config.yaml
n_layer: 8
head_dim: 64
d_mlp: 2048
positions: "learned"
attn_scale: 0.125
bias: "all"
init_std_o: 0.00433
optimizer: "cautious_adamw"
lr: 0.000546
beta2: 0.99
decay_fraction: 0.706
batch_tokens: 131072
seq_len: 1024
train_tokens: 1494000000
steps: 11399
MLP neurons of a small language model. Each row is named by its layer, matrix (up: input weights) and neuron, and shows model dimensions 170-340. Each number is 128 + 32 x the weight over its row's rms, rounded and kept within 0 to 255. Numbers have three digits each.
A block is one neuron, or neurons of one layer that tend to fire together. Before each block is what it responds to, as a language model described it from the Wikipedia text at the highest values.

Tokens inside proper titles
L4.up184:114140150122144169132148127078090180163139130130052128104159136167149114136084113155163124080188172128070109092121047150149143196135161135101085148154102136127125073126153133109085193132098164103153173123119179168156122094118118156128178188170141151132111137112140162092146154103132086095090177200157144075099158198130127139121132093161095087104125136117152150144116081126051175164137094061109051139132093127098136102092158113118137156081115125060141138089123129077062123131166126067135117107141090161125115121161
L4.up377:146164135140094168192200142132132187176114161111112139102153166182137151139092121139095158200077095092131100098127057149135140118113145126145116103079110157114200076159147107098126150153125140104196191137137115140168126123141145140094176124117130144167163160125166120133187121155162182115099134104149125100070154105142113164131131164081148121120106194131137121112167159169124131140117117139134042149138031133113158100091100168157181110157183090059160086094110104117093137159125119133141110134096134137082151142169
L4.up787:140131152148102160108094126096081232118124112102062093099168119091114119129219101102085126125088129117128135086106116141095127125157157112118135098170121157064097129120131172175108115064128143154156150139071165159114251113154110111088217115136082105133188118139118147071166097141141085130183110114105140094138161131153091126170132157144133088184146154149110140117123164172161089065124147120108174115200119138166145132086159171112157136103153085134126162144151105110111112094138095157151128168094137140059120154147
L4.up1001:150103104122101148126111167090107182082170182109078136085136127136068106140128099157136127148138120088126162026082097133186165116176166164092177156117139194089151088111137117063086156081088168083151152125140107157180193126092160135130178085160114113189144110074152132150162117153133136085108112040104173134161160149122065133092141091108180169135190145109096139100144121125120115143122107092184091121140120084144102122116153140144218083155119140100150108057121129053088050173177094112138138183171131163124146170161

Partitive "of" after quantifiers
L3.up261:124151094124113132142095180091141131159144076118130080119150176139106075106098080078099123070180118082099161112112054141162136099160102139128108110181092168128130133136128072143032171114146132179145118230094183120117120093134135159113150186112107098140082100166066136148115106164186112088073149081155104144189158181153169096134111122108179112079127113142166154137139160141108144097116140114131146102122104172137101120186128181123114120132071120153118141098128101144154133134101099126155109082098083137068078123136

First-name endings
L3.up847:051112085120140166143155134121123157076127152115155131113112120130112095122108108155133116164109139165114081064138142158114150123145100151104133117131105166085120092110143160100103148096153145104150129125083096230115165185057197134150177092107118107184139093080191081120133130129144170155150112091154111157149103144128138122131109175101099132176198183140119160165143182108140134084167210179160125118129147064125078145139119094145174102094055134080080147182172085149098098139118101121194120212109136169147144137166

Paragraph-ending period
L3.up1623:139120106158088081125139119132105123137160131126078146107142136129141175126087113162157117153123210183126162126098129124125044146094132133112155139189107139157224139219134111192098139200135162126158182145084088155125105169164093168064123083076137098121130093142167109162157160125119161142112102172152074130106117147110118152101133067121183114137131159125124121123162131124072178140170119126191113090140163109132102089086176130100104100156130075194150083100091101116101140072133129131199139095088146141085112173095

Song and work titles
L5.up392:150156109100142090102151168124084114114124134100116138143187151116142087204172108139151128147078113119099180145138155151139097139104160087125104050113099168133122113141110174092110084105140201076133150126147198129166066099191209151091145103102113101140109147119078114129165116148110146096168125107122144156123159158183187156083119100115133145134189086062124141110138172162136141149134166120170138083133042150091147107103147108103166173156137123140142100139124127168121097092153113120107128188087181172125087152168
L5.up544:133125169140154082107109113137112166190166148096140098099066049151131099130152110178071137124121131101168104101098120134227163182097137162115119169143153149123150108108132139110129178108130138099142136126110103135134130093151146148179188099154138157148155180149125141170103155193053135111115129136134105139160144147149092160166119167131173147097115123150094160050180125133101126125119131120173159126139113109115125127063142101122210121163158097148133115106060081162123139186165067078099164114114150154100164144186
L5.up1431:139119131085089125107173139108138148100123187149139085135117123136062139188155097101117137095160112076110165127087112166186132098113152158128151153110121166134135088126141139134116160096144147099103108124072140155175148097101122116116153111119191102114140188100136113127157170107137179075033148143170145157147117127157100136021162127086167074083102155107090150063167137158095137094069136117169148168171105131154115110141085111100130138117120133113121070152146165086061120180140129165145064144158145140025205167152
L5.up1712:107115113101088140138104185088119180121148204116078153022160098193094141154158103112127132150124156070180148058129067113128182100134144142116092100087102181165143090098133151071123165127163100089128160151142152155176181150099169122135167081144166165160142108088178097132114105145153164098120162095119115160172150105162121132071169082115171180123161176081149138107152143150137126162120156120190067101138084109168111130130091180145134142111098104122110138110116135056099094177159101133110123134125146134083182183187

Separators after numbers
L3.up706:147162157135102104152129142155129124169158118155111150095047115127125130072134111138168124142113132104141123145137115171161133118118149044099120096205098171186163189183129141095099113152126131148141145147100185214181086144118228192108187164128094170154144123116102140138126159178118160105128087050189120149134150186178105146145119096125167075177138115116094126144106134103148124137155118138118100056099124140075146161132172135101161102123136127068130111132146131134125090183108132112137127130119078108086142117122

Predictable continuation tokens
L5.up291:060148126135083118138192185117147164117129124134096123127110125141170119140119066151111138138153102123174142113125114085179139180085151120157160109085096168121182116156120088151117107158166139186081128134149165149122132084050180113161122138079106103193125098138143127100142146158110150142155150162145113211086129116131146146069176102093145128122136157198161140153088146095172191156166119135137121072116115099147078089146121057117136159113124135131120114105116142110099161148097112149168134093195160160132175102165
L5.up935:147142111112119163132118122082125094103136165135173102075144119137100115169105117135128105125133059076091136064163105135174129082176099103128178082099119186098127123172089119155080106152141125133152085096070115106119120099090155140096121163109142096134108134124145130101129096142200134123186143071096151086188172158166118151091185119063165219161113088153130146111098186112142175127137204106139100118121158127104099101176141148151113120129093154126122153128121103077196141157100120130152146137110149143101086143151
L5.up1226:122137034099072154133091135079137108135193101091102136127155149175162132127177128140128111081122135117124132097157056200135039070119076152108141098125166119114187091103138143154087092150196138113144079113123165133086115120087101123159150129143089109133130129177108100170096101140118159087110168127123152040137138103153123169122155091131154172140148180139138139115109116054156157096150145070118112110178138101182125154065087194195085132173185090158112155078143163074178114205111120168156111127085158175173163159156
L5.up1484:150136101130100178175086117106164110059179143132119088094080127096138125179200113055138119124155140139055160141087072145102150100158099106124159078129163118165123178120114082143136153171167121112123102098108154155148123103122143194128165140091099116246118145131103103140177177088153225124105153104135188160134178092168120173120144126087182128111170103090144125146121118136148197155142171116148109147124163155107105084083110124101106139116082108074140117132150145116104113101120123138145135178182174199106127147123

Paragraph-ending periods
L4.up311:144139067150079208097122154135124133156146132155122081124129106161136115063121127151133159141094174117182146147190101144103159130133084152158190109055104147141112212152148138113117192098133150156107143076132121142071109123123115128087142120136162135160088118132174134103095104140153135127144045115077170148032072139152130085140139140117146062160182122156140138130121095147095124087136142082147104104072128117174135091125125175095141141096174064137118024113124126100131077071170099154167123065134146157045129168104
L4.up455:103109141084153158092149090065184078161122164146131127141143106097138141174118126100111118097072137118110113147078123109125089120135126148210175125113161146162100128100144130083147134145159122160101144098101096172127131135105173177130074106102170081128165095130182161090124147094165135157166128125120163106047175130091149146127129076075134166206075136128110156147158101105197192114154150073162121186107109107111100097120156053134147070143120129167123097074089142128172127118119110126120113047148170110099138128143
L4.up1358:114111113087157172121098143117083107159120103108145133181158068110082123176096134134129128108134179145121172155125085086109104118173138127145143107059155159164099146153142141180154129077106125171109153101171142146142118099058208061068102168193208116109126110131138063146143160166135139153109150112030136123075144090168136126056131108089111058149112154139140155202179116118143105175127126099140153078099093175100136100111134000100133079098119091146144126157104130130166073109163123163055099090133179130124135137122
L4.up1913:138079133119090139130132155120148105096109173102130110100141113136153126154132139115158099129171194138171161121162148121102079171138119082131139139137145118101145134113144182185084148109083153092114188144110103176110184098102101163131171127140186141138112116118118146191127212172127169128147091121122127127094184151089122152141124081087163103186086133133130136110114088154126145107182194105173136143150057146126111115116139111081125065141100116117108089117126103104059128187163140201157158114139139069074159161119

First-name endings
L4.up244:109115141166100167158166176076125125125106175148155123110148118128135138103107083163110079117136150144090105097084092131108086142145113105141131154109167151082135077108126109186096143145097175119115120128096138208127178128128167120117147131147192104213095120118100132151150153164167163142134075161144102141144127108200101203132136165126109136144187179133172149155116160107163147075196144133158143110102155093143126182127146111148174163088088152142134131154155115112174084129116089115115104113151062215145130107124
L4.up843:130193108188165156130185153132125187066124118133134086117135116154124131070114111135143116203120121112114076087091139161160151092117093184135134114101072210054090097114167182155043129150104147147091148096119128124093127181144173086134141172184128153180097143117123150146144136131190141101083105088091097108181139150152123171127124186163113151125153125113139148091073155077137145083169131121139171073103119106102153148147109137134123164178119161058143150067143093107147096099172110068141105166159091169129085140196
L4.up1757:119114158129119141130157176089116176144158164125086089120139101128131133120128110121124083149132117105122127087119107091166171108103110130132119126107138132043146093099139099159106139136086177119132117113099089142087199111171154083160221189194177124201101087064060137158108117160114125144116096127166116090140127172179135153142099155179107118132142193080154162121082083124148073074140171129116200091127116078149152158066139109145164113080114150069142146135137105122095104150124068151154139147133113184091116067116
L4.up1906:153162170139130141170078131140139150110118156092129115078120129082151057141107114127135107105142130080138136059136137104122135153149141123076166127085056171093137088072130136128145086090180133106113121132057121144186184147109145178149175129141114084156156140133152176075195090158137120124150142123099088169161124152187085198156153178134130133165186153119108160119167103072138172114225128137179138125169091095188121102105105129186116104147084161095089105064173084114106127080182068103145132175081122174127115121191

Head-awaiting determiners and modifiers
L3.up456:052138064095105150106160130091102146178132091142128069115168108134129106069167121167110104177056131105113138137125096171115153128122110147123212070133134238101117164135111120130073142133111090083154062141070073112147104129139111141112105129177097109161135141154142100103122166163145194058097114105095163124218187084155102134107190159140165049152174121107151134046087139136141120202128121105073200144128166129114148117105162128146132187101161080154132148157108163048159098138155130183137106115085119134085123162087

Indefinite article "a"
L4.up219:159180095144172088126159141127161155120153103118130086171109106074128155170084149156194133130169122103092119101096107121094138097122140158224181071090133139123143120180144159117155150166125132119133190113133109135158078158082143102137153136108156106135124151134120123159104091164120209147166130023157186078139138125089150108074096134175168165131164153103143141117182135102101133164139090103147151158095049162082153104086147103171081140092131113122116075094133153116156172107108118158153104151139181152126095150096
L4.up1834:140111107126173126125169069185104157142119108136183117145153165136098180054180114126104101207096078106104145152116086166107129123123134130158082108111131166118147128135138138078149064155153116124118086066155142111202110121128137167118145146136205145128095101130087144139143163147144127060159109107144132140103121089121070155169086097122114149184091079112146145094119201122130143121128127127123077110143147135123159155115129127076099118169143116079109112091125102115135188124146132146101120099159111147063139111203
L4.up1836:086215105124110153092146108218134108181134101098198135139164114131111133140120120134167096161173172184132181152102138134173108111134067093082105195133118088128144096121141150081086138136161171057118111104177167151143162193134155138133107164150182122155093125164106150103179149145141106102170153107139129135119162140146138126112129130111168102153207114117094155131149166055136138110109190169104142180174085164115103159143128151043114083143080131114102148135138078089146131182123122134120073059097153094169140129119
L4.up1993:089142101187091088137120095170205179146090148113120129115158108173103160130095117139148100164130107178097166136122121107172078158107180138175098107142111085130143200089152194116161122136112114117117133057141117182188118130120097127145210119125148136109137112033139095071134143124119239091142107143153149116101099126152069152098114129134154197176145104095128117109125175095146111137159119149084127121140128115105129110113169124125186165096161076121072124104078142114189130130101150127095124125090098132109092205101

Singular quantity "one"
L5.up755:149134090132148088086120090150084094204139143106164172069187153141106121085093082179134154057112127110161095120143133192106193180212130114134079117111074114102084117107114143193101143118103117094169172176130091108118111163192150110092143152115120123138114101145102141147110128123145134141105065175165123124112107131149093176140125081078133143134128082131138148119096142161160148221090139173175117162131157112109116094136144104129092109160133093141054114097134169143152155125106120116098105146087196111099131134144
L5.up1060:102117110117157151086065182097144181058104123136097129128145164160108139127120108112101124119139111150187184122150111133160104137137090086129072135064167190167150071130166104151156114149136116123114122151055083158133099164144151087156125146148197149129125082170084111134140162131129200138181055128160077138138156164122162151153164129093134068107121091090110153100072140092148116125158071117128159180147093152115162123119080123084129156171129175161113156116113082089145090092154127138128125079176154139169129106109
L5.up1488:109063100127136058152160128103184096111219151093114153162130133122152155130149094188149080111153121161162103169128119090132163135157152139115103144135093158119055148113129180150132097154173137157076130144119157112132181155120155146137128138099092115167128070078150027152083172163095126125106113113120154149180116166127165105136115048059155125110157121113130119094095133111147183145106163126160068126119127132093090163142139213131156144043074108144011112145090104148107145131122112088104053163173158108090174128121
L5.up1638:097106104114172156100178113143135074126159129106116149130079098138156113170132095180134152118079137046128090071113088075152074099094125119187092112107104138118109170126141141111121112119104122121174118134095116134208072118155127122087173153115189216098102123167130049131143139193175162093148148157171186147146174094085138130141093127142105145099038147075173155107112093115089084151087112128095140129122126142078156149158090161109148159127151108090145157117178160110125166138100148086171141113210159106116068169121

Results and tally tokens
L5.up641:141170131126136107090122092142163112130086083134099149113171136127151169148094099135179138171160185089140123141177133104169166113101161106087099133093182186137119141148087088184127155129081080182106132099119095163130103168083141112099099220133191171149105109145138045120168114137161136128143127142135128112126107155092167170155104143112188147157111171105184145156080160122142106096111135151150102107084158122087114154104067126150121147167055070080077119145097100183129138114122115060093121126108140108114123160120
L5.up1286:109140072159084086151134118148135165155182155099069140106086161094121100086182139160141074140185133060093122080116091136094145071153147102134121129108036169093103146171178132072201191143130151114145106143232146109137097123102167119121163163106180143113129154090147113112149076139136166155160112069128129150104100171112144159159164196082151126152155169104155125150130094143075133088108146164095149133119118075085159114155085229092142171149128135162083119126166085108147160150135126061132130081144131141122151112104
L5.up1812:125123115108160141106164085132149125103111118074141083129122188115147148119145138159141177183101164145120094102082095128180109159056158154122188161157131086172123111137164132109193131163106167161112180118145125164194070112096135093126141136133142119103078117213121121192118170133170136123147143151141170133126129076113110112103125155104130101178118117177173136127168157103092133075155160106138125178138186108134155089144098089131149122071148087185090105095142099154140090120131119118118131128145145130150147142114
L5.up1846:151122137176160141128117102110123146121127162165152133134104136096102120144198128132162112117139175111134119086140172155178112118088123134093114138084142173156093077129134116080145142112181160152080134128102061102170109108092147144158076156157140087106079094135166020160189135136135143102155204138154138120139062098133093126148142104075122072132170170091125142161127138089114135061174168120103175099063151106185097139083135164113147112162147145109124171128150124112165115093144132084069091131144134108118160118106

Acquisition verbs before objects
L4.up980:157121152122123157086130073133138119199108145129122080097111153124095141125091098149135130130154157165092081161201122062180154111105126142151161150152147145118164098129161154130178136141176139129133169092136141152160172149134141104142147098117139137065089162132161104146151066143166154089141082146159158047115112126128131173131088107089112124134108142079166151169179155133134117103147131081131144122131172146104173090143151045143121083121119087093129071145176130157079180116157110075095129078094132136077125138164
L4.up1124:121087118162138126122109086083120118178141085129105115102093152100207095133136101178132125130121110093087123152073112099149120083114125130106108123101159184151115097102147142152134076131132098066160067139069182088172080148165193140134129119126121098117129118150132157169200178132122162136081160072151174058217210128132154147181131113107157092141177089088114144145098141081135192144077083089110103106125155135092142075146150081164148082134112079165113153104202126146095186105151112088155114111111180082140112124182
L4.up1673:116134150119129136130140113144154124112161113117144099123085155117158139109164106142143133201102163135129136133097103133148171172111128113184115142129131143167130140132124114094142143198126128078174156185119136112114069235134135109184093160078149120113092147116188030126135148140154161090157098143101163115078147107184138072077112101035125106123120111184141141160097186127126136168124038135146117161107133169027213136117078099082141111086135084127139132125150120078138107165085133089135131096148103112147134151105
L4.up1746:137119117116135148147154118107129086161132099076126080071143138104136135125150123169136135148196053119120176106168079149182121109170164121093135177141102146146134101115146165036066148077099136077152109118089093128179116138141160152077122155146197154129107134121175120096178169124151161126164137116149177125082144162090135128093117116096147102202163120122161141156085136103142168106078154165131145155145154110105092181100147130190141094128097041131103152116131120147144110176146129078155137117128086168125093188144

Separator before table number
L5.up132:105143117174092126124168143122104153090152116106098160096175169137118136108160103200149063136077121110087127089149148147212131141138148088104108080112139167077100188100124126164147118084139093222150121152123143144154154145143133193101166164119068152139081146141089169117072107140176159104117123123153131075134125094177107105142125172115113082183108106119135159158137143118087121152159115074138152102167134141142160135095170079134143102115192138197148129095110136134060113113147141068137110098094140160159065094136
L5.up550:120128109167114089165133097125094173116184081055104176118099115077109136150139125136118135067138101030125109108189161126132080127124149063090113099112096139107081105137165160132123111108119065127144130164119190188129134181189140135152155161103153144199132153160119125120135126180096130084167190130062100104174120091129173153140104185121134170199184141148101135146192137103123076120225174144124185141132123094147090087112139149130085118107139104135160098125122107143137115124107095103123124136145131128115093188166
L5.up706:168169110153070101125101148135098081108109144127154220183078148141153164087118105096119031091106146064078192128138142149095105187120085111127100129123087181085111155165152088114088108117121108139151176099154099165100112181139132070153112158103166141185138118106131087090157131148114166092086093092141149159141115125169193140138121140148105075145122124113142150129089135144130096122164178094110125172175170183180067075138142108117127146156114136163138146098071074126179130133124124148107098097111126130105118141113
L5.up1285:101093092108113181119107198153153120144117152152143190138122188125239155132131108168134086204138080146060128080122202174171094117138103103148122128163137124132147145122118142130118150154144075130121134108138188135103125048141107144080149159122159125116119188120133093090091123071112136167135196187176099175118105153077082125144150158118151130108146191144194152070118101105155119112166145068161130112139143195119143091083123171130104170134180151125131134109121133091122151147139109084133176187122143099120153113182

Mid-word continuation fragments
L4.up68:082085082139103160125141141128112182061137135117135127160163082108157128160100113114112132065133135114162177084136192137114103129176091163167173124142130187111097203075109125163113161123119185121125089156192149168068167099146091187107197121122100078100075102069136137160094102099150089120148128162124186141129135141229099180120197160117117165099063142078158143166116151122152152147110143140172167094158121162144112093094113096098108102179107107065131112170148112151125147117144109105108082093112166144141091119048
L4.up346:204087048105146175146128127117160147109172103113186078146160102137118133081167118115167157094135116141153129093115143110166150172104065130165105073083138119131101110068113174209127101074126132179130084186113104113137092076106138120153117137165151161045122126069165125213209144176130122149161075137148153115122181131195126168109150113138113145136148100121156147134098157133083152170135125057136136126129112084152091114110101115145086120028127143117107149109137152082121147141136130141059140206056145123138173116133
L4.up1046:101193110132134121181188096115166194135186147144139137173127130100154150092155117160199126114126124185141138090103167108154162117149132129179116040128156093135119134124117145158096133130148167143138120183150158084107120152069140160143116134159110151125099132072137115160160094154141144146142134131175184083082170112162133118169178161107097131101176028131151149166140133120138145124107106116130098102112182138186039108137115144177100167077134107125136161117157160127163137078128089098133082148092074103129139165163
L4.up1322:141111110111148183149091122139175166075129174117103081062170112133116116140086138158078107154092114146097175105118122121159130147182116164150080081128181186112186098135110138141103155069142130106146115127108163138100123116059122151124134154175123147072103143096094149139155124140184112146114122108144127119139169097118065144117153139109119166168106134224158159150127120134123176146168119055162123183131148096173056091107116062121139106117102116112100178134150102114119160134174101100116096137091162095078057103153

Mid-number and mid-word pieces
L4.up87:144191118128148209084106138157121074129149184092101168067160132113145113143103132116213071083118110113103119131130057116136101186155130130128101149161165099107045124114117143110085176124143114173126110126123110189127096136141137110084063149147106132160120130069136134127127091123150130175146078121113159091139180134181168153145137138130135149126107127130187160161138085152167121135116147125149164182158176149113164168140169164185129113105160137129108172162092140117126132103142117172179133154103152131067109182147
L4.up206:083138090111147110116071120153169059107082146126118149106194135113123162158103104174152155086128094169114139129123045116144074166111145191162077135137171152141158071125150109099073147093098092160139135132065141125107140184098141101154144145103139134127048124095104101092126146133153076053122112107141118131108138175129154162142162183130103113141135120123193171173093107121124148104149111177118151098124107136075178105127193147118089153158095136139115151185137141071157096118110114167125099131123143149129082141184
L4.up935:111141074145134114103144182165128120109145110149114212104117109163102142114152117123128070150172101085126086105113129102136124103133105100169122143146151129070102161115147073117102148150123135185125158183130109136102098182117199148158075147080116148160085128101146070109169151123165192059108072121165148136075171123136085142153162167128126118064184051088146156156143131068138138092124093105186130190161117131146121146129148100119124114156071150149069141114120111106107191098139114116122112212182145200087103073211
L4.up1545:091174125133165167130087109189144165114094130133163170085183127122140150100153114106203105112153040033119129078127113164164136115135106099105141084119151162137111175128142101095126125086131162189093149112156111118079087152097136093114091161071148125136143159064174126153146115154105096117138136095138145124087145089201154142158136111144129104148125127175218161136158091078167166098113093160122094125169136174127075128092135120157164130065087129106138126081177121142137126091093116153119110108131169125135127118136

Inside creative-work titles
L3.up1536:133149081148093066176120161082124164058130180153085197090113125164093167119096099146125151137108083104109127105129113170170166069187184122115166132169129179170151043095148133081124159116130152121109157172137154151107162110130115186093158082167133112189127105154123142148171130182137163101088182128125117120155110146149115178137144074156158125141144108098116147075162137143084130184131104110145120074140120141118142121071116143128127072132101126060093103103088121076127075156134073106120125175129100170103116126177

Clause and line endings
L5.up639:115121116181174092148094063178138129127111193117117133108157190156149109130104102134140128112156156168183121076110091130128198117127104163122149111070135090091157163120184112146149126113145115142108097122149155147162097102150123138149213087100191152134104105099181110131101134136125159118189103197121105157123198102116131111089084135149153132115153173187137132112150171151115147129150156162128162098156147156090119142155166115126143091107130133097145117126163098099102106115108130141133116128101112130095136113111
L5.up886:123116123105151081172126109147196091096119094133086154088086081115113156131137154093088121137128097141139139137161121145134118149114139133149159161132105104136133157125091146141128072144147134115122176098171108195159096111130142171111169069091084153140073078095182132136137124155110127136160088149088107160068160103116096150133190099143094131159138193152152151140116109096133113142099172146153108070164134160141119131122065142085168158131158149140141120151156149148138119109126113145152105146153114101085070132105
L5.up1359:095140129152130082152064055117140154105146192090100132122169159133137125138191117111168088093150152112184155124185110180108096154168132133160105105121069133107085172161069105155123107121107140139129112060186166166156135073131139114107107115122147133097109125104180107133188151150173124147154123165158126096098145100121107133139189116130147110163093120186128135105154125124140192147160203172146060175168109156112117173171113139116130072130141161118136131094113144112175107091153138116102128184130114108146110143118
L5.up1758:081222130137125151159134114130090124054195154123136104152121141166090127125135158136129134116157174140131142198159177116149129160110079099135139098059118127173095161163125173104116149092133184191150178094122138143174076103115181113090180088136150087125128145119165111098111114144196175122124025127111105068151157126132185134061134091122144049154107140181117119151167175129137119127155136147140146120080092147100103088081165125080164138197147106130124111112148088111145104149120157135116178096191105092120133142121

Indefinite article "a"
L3.up1271:093147091151119127082209088145125150133128164132092127140135078109112215108108102161125136147080086157164142130118092119102133177041133188132164105097111157152068136117145195079073174157124093145135099087119129093095097089077168104125121118103180108127151158073118145143129174185173169054139115102083128146127134131117085157067142136109172127187107136066094133114180172076054139120117162084186127057180091074100145080085120130122154093150156123040102131064083118124134125077117109124132144081088145182113187134131

First names before surnames
L5.up103:092153140121133117130144120111144138138079127108083186140129107164146137092078090118102082171157186177116078140173148112129138149137092185148138151129130096132172139135137107117145148084104144083134113158192144212098099147106187135140181147146173138164134104090103114146107102177168103152139150186140128116120075154191167160095089140135084186153125116181131178175127184107162138088142174120109122137094139124132112162164142144092159155120109133169126082191150114116125155130086130148178100112098108135136126097133
L5.up118:119104154122148136127117125120134143164106099126100127124119133132126113138104110134080146162142081132157151097177043075106112169068122105145149131177133133062052178106113144168114129119076132141108133146112132162128109127183125152121180164139187184114124099120106161106122114135128094098165158163049113134115147157129140155167132129164139082146077145101143158127132142148117161074190169097109139096191168121090174129109162103122158149109112120118118154142134124119107099103099131161111158070116080152135081199158
L5.up247:042127130183112126144171134125136127149055144089096099154193107086123123119116096135081095168114086123052166118152159175122064153173098150126141111178105109123116138139129143099137165097173236159114090145119115172158164200134121163154120121139124063133096124095127104122157090135207100126137165137084101129148075153218129160090127131130114120131160152164122163154154139143138218117185120190132113131133131106143102120063129171126181162086066079130175120140176120115111112140099094175143154164088109206160118084163
L5.up907:102108140161133179138189150158110188104124086116121134122141092089100147101115146128064143186153119191144136080158133119131101126095133143125133043131138181111079137076134146103118117057065137115136122098119124114179174110113165103132154140151178146115131062138105150091116121132112123112160239148078141077138151184120156124148219113167146144176124135116137155146150125123150149131144147056128089042133138080165150121120159133096136116093061063105094132079155115116152125144154116153110137119087143211153073209192

Table cell opener before numbers
L4.up877:113123095102147140097140129114135118157090153127124176089123147149103171091103149159109138100057133157088066101136167155155115078140130129169139166103143157148179147124185113147187132088068115149121055053134123116124141118112108139044166111125180087117100143137084154172081100115156132138108063128134128140178145114141168136157104153095155139073121174167117138081108170152100172094091093113129152096130086121063104086125136103126188188118088101125130148216112064124074142183084120224090061167136172149113132134110
L4.up961:137170093116167055073113135050129143135109168127111117171134157180166164070086132157182120128111117136091107155123126171120117146147147177173112150082135124134199128073135188117213129099116183129109130093151151121182135088104187139075134139144130127136117111136093141135049116114150175113127089155157161135149157135122142129143135140097144168129108135134135147145120147124077132082118098177098101109149117141080094120121125128098138126137123143145160130141138025062111119159068125143148128143131140152118106088138
L4.up1361:087139083116128082104180136076106139113100127120088096092105149148156112090083113105161068100083165169132097063119138114180149105101112183147134172140110125142147126109137131197115066068125132181125091095153051167119119118153166168065208100085161078125141159144116121145064133143144158111130111113117134126164141140147174134138130132088159113098112142111139142072147124097110213115068130080112121119140161157102128119139143075151183146154118114091169160151111080162081125189120135153142124124157163136093118116111
L4.up1873:096169129159114136096136132090119093162117150119127144169143138138141153077086095132160137110102091161099089123132140150138155161132105163216117162093119140139164195072138128103162107119090122176129125116192053139177126158126108129073127137133174090065144121136075130123121102170178179090144130149100141133129158143118151142157122144120134158113127080122146132176107150109063136144132121161135046086147142150087145130135142125104159196143164079112142169177095070063178105105116129216162075106171186149128134129155

Indefinite article "a"
L5.up1:111131055112136081117143117109188122100140173117129121057108129101154110157154106090187118123150075162146093121170140095104113157075142097158184153099111169129093165132120122142134021150111103117156209118117113151141099119123130107194161168108114086052104094049068116168165103107173128112137121095071175135137157101127088159129139105102108130159138177088166134098142184110182101125213121127160139076146113158173137091103091130101158134156107188081145116086092129134129057101157130142147119136158074151069159166154
L5.up355:125199125133132140176147123161140118178075127080052088119120093079158109152114117127179118151052173146103132143121079126128082138131143144116121056099043130075087104107130118058184157169123150099128094084135146165157073197117146103123139152140145118176135125106163141158100153137111183185179152123167137119175139104163091133120129168121152143131137090125112129108118153088116170136180143121105105110137189130130177121151140089132133113089114123106139101081152160170136132159133117092144114168145079127130082133178
L5.up898:132163094138134154115187077195102150110116142084093111121136166117084150095109138168139099175121123135137163139164145108140122125132170154132140132095160148132138104131150115129133083172127084118205132136086118152156106061086201120196130168131133123141114109129147069104134109158154160120143111088120161146106101180143129190090124137051103150153137100114092136105094205137111148131133142117104132134115086135160144081073161098164140099104084118132153145157050077157162155097128126113122139170145114086132126131127
L5.up1662:087084118189142073110138090200135082105175114111116140139144158080110157153158088101152131149106146098100066101127136133147082161161093111100152130084034154109138176074116133135151101116078119100175096172136092181137110110100137114162162155078190046160113162102108132150143108192118145081135124140100126114107130179107090158052136134142210101165164121133111144093188218110172163113169142169143153121160105126092161101162123117146106094087098132090081084103055120104140091119147110136143068135152129195148108133157